Weights of a small GPT-style language model, trained from scratch on English Wikipedia.
Size: width 256, MLP 1024 GELU, 25M parameters.
Architecture: LayerNorm before each block, learned positions, no biases in attention or MLP, tied embeddings.
Training: a variant of Adam for these matrices, 464M tokens, 7078 steps.
MLP neurons of a small language model. Each row is named by its layer, matrix (down: output weights) and neuron, and shows model dimensions 0-255. Each number is 128 + 32 x the weight over its row's rms, rounded and kept within 0 to 255. Numbers have three digits each.
After each neuron's rows, "raises" lists the tokens whose logits its output raises most directly, leaving later layers aside.

L15.down148:110118142186126186130115112066132088173151137102111069137146067135076120088104135066128073171185140177082109092104112191143139108124108103150121059115110149224111120108136167077126145108138091134133161143132162133137176167113131146115143104096125175121125144173153077142118155101108128159141141210145190129105072110143151063105071140108155111107119155148157145141162130152103101135123093136160208114116153099141107125197136135116129183083185129107132134128157165101106159093122161096112169142113140155147041149132145154173101170106150135108114187160099141098146165145147141123108140088142122095109092120067138071059104116173135106168150128122139134139097107122152136179092124103200090125109167168165121127084082145065119062170122139170071082128115072164193111119109159
raises: "s", "es", "ies", "ns", "ates"

L14.down593:128118136175087139163089110097149114137129123167095168106176179160117088097170110131099129168109122173128104118100130081149127153163209170143058153092169162193103142140167128139141181143166143134147054149096151106133118128160112128199090114096115090118178080110088153125085148076081198143148107158178116141137131134081128149073194164145062180107133141126132177139145102126088141114132140098165166089075086128155123108154132103138107095154132054153134118142058084081136147125133173094175152081132111090106112143133190154120107108167094121129144112181152129118156132081067131066073158121123115043143150145141104110123085133106191111124121110137157130138103172199146106122086145167127158137116126143196136084069141217085162135127080151102135147129153106125113110106087112
raises: "ments", "ency", "ence", "ment", "ance"

L16.down626:098130116136165154130144135108108126079110099098131132094114165118110173163105089141124112154133135188133123110188099145193129152050129119137124127181155176082168142089109128041166120149112140149167160184148141130098116138098105081171137116105125140127132148149174107190175136114136116178122120194123119108137099106075155111109115104106103090164136081103177117085127160131116176122133083134168138158143129168135106155069111153158082130065154049121118134200146086123094176150149159174096113135091127140053193125080111098071176078150181157113172122137092161129179115103098153104072134174120095138106167129139161095106076109143105126177133119055118089124082096155111065104090095186198103094134166125080144160123157151102141099169090115120104107140124075166165101136150196
raises: "s", "sley", "ns", "old", "rog"

L13.down566:110117115142159142090086082066116137152167111159148135111133062123130089150141109073107106143107153121105133116162145174168152134145105152159132106167130106111100177118090146147193133135176172104136113129119094146098139106115148141142049164071157150118111108101169140143167123060113097141151075122188169121124106140090173132123119140114118127047160153128126082140092129076123150127074101141155136058133165125145118131094130107102172131146172170200155155076134096206122148150084120140183128101105155137097131123152136113121125136160089164202128114077203165193134139116080103117119171096175132106079112053122099131149104078067169197089086141153104133158124128081113102142170163125191135134178119145068204087152120067146150185148137158077105081121123166090133130099109173
raises: " debut", " death", " own", " career", " wife"

L16.down2:088149113130116139130089089155089162106167130103109135121126148086132120180113140144122166106141121133142124113109161196158162120074147126124165068192065149096117097175110108142147101091151139149085084124128120113127137112128116107109131122089167126137088087073114109102152121234120206118186105152087177148124150151084151193093132148071145113119168188139108161129120201154150084126135183117154149129128077087083152180138074155075141098132111255098098112150158172093096122142171110164101151119091167108140128136141099144117118063093166073127136114136149114155146108101103175145117136085132161127122065102132131147100152127093155120109090123110078103123155083175110103139195110161075078153174106155154125147135147066169175084134075107194111165176114127103165134110155125
raises: ").", ")", "]", " and", "."

L16.down179:153107126162130139136137104153145129170124049171081100139116107134122109099108121123170132130144152162120122055137135126165113140142122083167157141097077133101140114169126108102181142131156096131210127134182117106170134124081148123140131158153160126100110100106089186144150152119128139177128142131121140131122073149130103065180097131150114097098115108146137095125094167122105078098198166157153198108131124116103083118171133131160117255088168009119179130153122086153128152147133179118153155120092104093106132134145148164138150141124127176121087112117152115145142126139143150064101130060082120123173147170144084117113122135155162167124127121077079154119117113126114114173150134098065107102077083144139146091096109124048111089098150163175102072122147131098121107164107152
raises: "y", "ies", "ed", "s", "es"

L14.down538:097154082176114076119111180085215103135107140186083149123070122098142100133185146130116133148163123169123087129147124140084154090112126109150090104129098067120127171142155101038109150149112105106187143161115133124133111094118126114144154119174134184097176124123098155149113078165128133211124176173115127119116067197108138069100145147113139195093103120104140139157154148191086109154084150061143145155139153134065088111112108146144173179154124136139168159121108120105174180130117116136088125095127099161122091187117118148104206165084122104117141171117141178101100141116136115103091136148107126126136114135110096113156133079120160102137140110087156033178127086089114162222091153086113102110161107130107189115138154104100116141061127133144176098118114183176085119099082160
raises: "-18", "-", "-75", "-21", "-10"

L14.down48:084084069155105116139090105183156138106152113135134163073170107055118175087158112167034109156083174187095214121104145165155086093089154174092131170078142175126096095189167165136154134142120118082165065144163123148137172107145098123103129098114143154129135130150138136139156093178058155071164210139129083154122151155152129132165124121099105091134097127092143087058176138128159066123154104136157112155125098079143136140068198136134153125180117127129117097147155098157131057107063085141147159159117121118172181068142118150058099107134156094123145120136094168131104115147114143155176136152111142136177130089092144145122104148115178172158154107155150123070119110098122133101061098102158124137158067154096153125115093169138122128136181154151132124163134129069131112133138110
raises: " who", " latter", ".", ").", " which"

L13.down655:097110134138182087071174131093070108174116131173103117101128133127137044094163149116173144145144123122069169117133129131104134121118120123102108144110123139067147127172147115095124142100171158086077158125154114136102113075179170125135158187191101111154085102157092115123104080161094153149162130142145111143088142127174092127138122162119135067111117081182160098120111123098106202094097206140102125126132100047132098114096197112112138112136136082081138117175175141051128134142111098127163137153202192098134165173118155119172152181162092106133106175160149100140121127118077101089154114103147141081187138123140122125131077127122153101150092139169180164131129125173084104160144086083137144141069112139172092164121144120136134164141114026173148071061170157153113173124163096
raises: "an", "on", "ivers", "ine", "ese"

L16.down946:130137128112102123107129179128162120147131107105202097135161111173097147093133133100138026156145138203122116074130090127176182113117051097137111076085165149170110088117146129093184112111131089113115124148158134109161138138110089144153086128080114136129193081214094126179155138187116141185168133188068144072118109098198101069173097121162161099140138180167147112075133123136141134140158154113124207143154131137127165151132098100140117191081169112095140103121111181121134154092104171159157103118126132138132088149098093190156159153093123135093132146141087106165143158144163130121122145093143124106066110159062075125068067113148154125110119152120143119125101105156118143139118129163119106078111125112167150145125116090129127056184160111156083067128091081101184126153125199
raises: "s", "es", "ns", "d", "ies"

L14.down220:097120131106087080060178108094142127168149128104170139128135143128157188156076156164120151109127098144107143197102137110126168140115141093066133179074160139143115164104119107130157136169144134137150124099135115104140118145107101189166095100156179142126103070151121126090076124088147136178127168103121148113114134178075153083153150100115158146131128160163136141132128162114140136128100098194161135138077066172108125146112080175146136079124126142132049200129155099145111120086107101146215069160142145094152153138134099122137123082066165191122133118092112159157099133143172208142203114094209167069154147086173119126137123145162110065151120100085110095087113110052121097158149162170067172118097065158080128128113102114130144128088122165109094102126134162152060178122136117
raises: " have", " are", " were", " continue", " remain"

L15.down416:132111116150125127110170099087138095126112035130147119146105148129159065117172082131106153136188148157121094128088161174173190159186121088084170151085181146165150148071165132173156181163122111185127048108154053130102117127117143164127131144118104121139137077091140146171129141122111104105135172133177190131160104079136140095101119122097094195121132157105153112102161126164105137128048130132151096109083084119125149167190024082051112183133112136097098095087142086165180106165115140122125137123184087100113134115115135083140089125125090130127157116165101118216096127120155123129159130121120115078191120159159112115128170110147149059118105088135101083156166182125100131099091129147128129161161157151184132113125156118123203155133086125136097130122128105141159177096127082
raises: " began", " has", " was", " is", " gave"

L14.down421:079134121108155101127146162166098073146151135147126106114173171147124180113074134138134158167091158095102181090149088127172146078165102197137091223090193121129094191120128162127116165151094105130061095131136119169119115106153146096139174154125132061153156100114120154098129093155157141121159216137157128137107100156111110140138185118112145159154129115124149119103095079060123189103147110076114091160117114092109091115138081089171120067101136106105089131187170087088128131155182122180063125121155144089149090132142133102085203146088150141103108153163073157152136086089106087102135118091117116151120108161144108159183073072155188125188129104120104156144122079136095168164183128162135108177180142113096135098147094129149093115111088086123162145091161127135083080108139169
raises: " the", " their", " its", " both", "out"

L11.down61:165135089152123073111134091124191123132102150117083144129156182105175123120170110108120117126134112134154159126067155105086123094190138133119097210092151130097120096061063102121116149150148146092172124128182085120174129175168049088120123112171142109175140133073148076149089085168178070135109139137070118155189107114192116092095117165145160155115154131114160154080156101162125137101148112090109109138119140116190126154161093130022077140182147108104091123066142091193097108126113118101130140148133131103128148118116113101135124198153131088163142078202151089142150123096155181114139116118166115101175135134183113120137138138144176116177145079180170115123151154153093156078167093074095103086106136123120129159163134144128168106098121107143059074136130120207131139095120151
raises: " were", " is", " are", " was", " comes"

L12.down726:107089101150143091130124093080108152149050069140170087142111162134125111128084131165167110124171180162112057152161162158176169139115135082092098083100097102119118146097157118155108137139120146042095115154105122124171135142089088125139058092098130170046101143169121169104155126136135112144094126145144164109167043116132122099177153128135119146143107099110143108130070127128102181164108195142144180099081140120103102081128083098112110158121185203107147123122129135117172099105100111164182169129099121136098172149092147139171187089126168154052090135118113180142164121144167127128120135173129081104112091116183093149167065113140207129147091128080132087157190139129127115165136146165095134091128115167147203135154115098125119096149182133158171158112111183161141082120109181
raises: "y", "ies", "is", "ist", "est"

L15.down774:112131089136089149171108122114103121161102066139186096101157084088078214096087114104181143085184175156112136143116145087114163212149131104135109107129091145128142161137090196071130107139169110048156102147110118163126127162157124104150118155129123045129125106156167106140132185100077075132125164149167082115172099143096093092161130082134114059090153127152118152131100203112153093116191177125156160077117142117077220170185081121135089174158152172109131112149110119168117196103113122168132158164147126092138119125082106138133100137114122139117103138155183140115131125110089076100171165114153116133132093181154116089170154108069110102129121128143156133172115109136128162123123149148170118116081151128104120101177076069103139135099151101120139123161150091118174066105149055
raises: "so", "son", "ed", "s", "istic"

L12.down201:126091105081166138086112104154078155102102126196136107108147162113090106173098088174086094142101166111147157056126104162124193104112148141137058109131087157128142155144144119089178170182159075065181173153164129169133166052123103166144134156099142177136095105160164173069156188135130114079168116094128183114108163171048114135098109124133164141153103093147121113138089146135128080123174160103130130086097095171064081158099062162090146154130147148151121067102134096184166137101112130199158120150148145157154125142149114140127089080190140183142128088072127125119188160102154124143099120107094117090112133124137170128182092170108127099112110123114138145067083132165108134150163066131159157179121145099205112115133111138092119096101111128080117181136156137090133141148101120
raises: ".", ".\"", "\n", ").", "\"."

L16.down135:087073145099134142125121135080127160225160151109136199175165148115105198115120127152157097120096113119118121082135109170117155158136109122124103156157213150136130138127120117134083138155134095155118117157152098161173121116183121134142109178112096107177149110130182104131153091125123123078184140133119156171121113081162133109153122113135150116099146098056034133081169101113037082121126112077146120128126125063132072092161050074121108078128117133132108128087146175149066175151104134160154130074192185123109138087136134160150176134115135101139155144147058109138135159111130169118188152165147165114123125121102123126108116119123126122160144153145142138082127149112093110170113098098187059159125106117158085167107086156198062131100119076044159102107129144212146124100139128
raises: " been", " every", " the", " its", " their"

L16.down122:154096135159176146204171137152186090111140085115066163101161151123139107102095135143111126188126146134086139158059066105127124160181143094085070157107129120129088101140083162180158166129104083096078101151203141091170151106069106144116079136141127104115046111143114193123109153145138109176147103165174126133147098092105123151094138176149058172142117092135096118148142124059152116125124166116137147120144129151102120148141120166102095128184164197128154101127139086167112068124125132080105156120074115110114211170113124108134118077086140124138097068189141101159168168112130106165168175133137112161106163124179094130177105091087192155140184161134127064138146138095124195123143086099165134129137119143140127097108137094113140148081100079080110114197068127125116143136110135
raises: " has", " was", " consists", " is", " reached"

L12.down385:165100129156170160111164102119174129119124137192142156116090133129103071096089095133200149114098113126145116129079134108190109107113124136153151098159152127083086134131117113126120134088136137163125074142108130126105179086169146157130133137071151130108070094067206117147186153145095146063159151081106126058088114176141094148146144124105126102052096126153167132202085144162136086092071130151103126154159094117070152138152096116150168166144089133201117142142188161105150155086091087184143111127189220152088114154148160134181079149072165081121179154119181089121165148059124158177110163093155107121103092068100102083077115111107145124094126139081148105113128151145168115102090120126112132141120139106179124125129156153123146126055082132135164180171133136120091110156134133
raises: "\n", ".", " as", " /", "i"

L15.down296:194128163135126105092167135074165132155123104161090151124140132106104129100148144154115130151132197132116084124122152120136152128080146112144085155124165154124155082074177140118125146122145074138102104078111106145150115107153030102105125106132172138129119086094096074171152161148088141117084197141105177162164161071160137085140165137119108096117129188090138083142155084152088157122117110105243139158073118134040085160162137121126158124144174124095134148150178098141146133126126168125125134102186124093113108044160131078147152111125088085141159170165111133118169119086122115119159115149135099106142092109147089145117122050154132068142111153118150120144162138206143193128188140072141105082073107111152108048111134148126150120103136103108143097167118094136176184174127209
raises: "ments", "ment", "ties", "sion", "=="

L14.down7:181139134209199130075143123080097086148109120139147092119152108120116149064151102170131124197095162159164173151115114111112157137120142095125101125107155134125135139076126143114063154141122125148152142120178099110117204143163140145116107089096103132084146124117147122082149164186089153148138172200126137085199062118146124103110099165149107093103067130095093112149113184145118137139100126159168130177156107115100128103141116110072117095141124152108157100128162159182138147078155100108202058151167094121171185033077133082071115135125096170167119066164130124089062132139153140084089101114152158047154109189183143167126118165126154130110104201096129070091130128164086102100164127155096145129146079185182138136125118124129123134181131107134124145122139123097148149143117110
raises: " were", "body", "bus", " was", " have"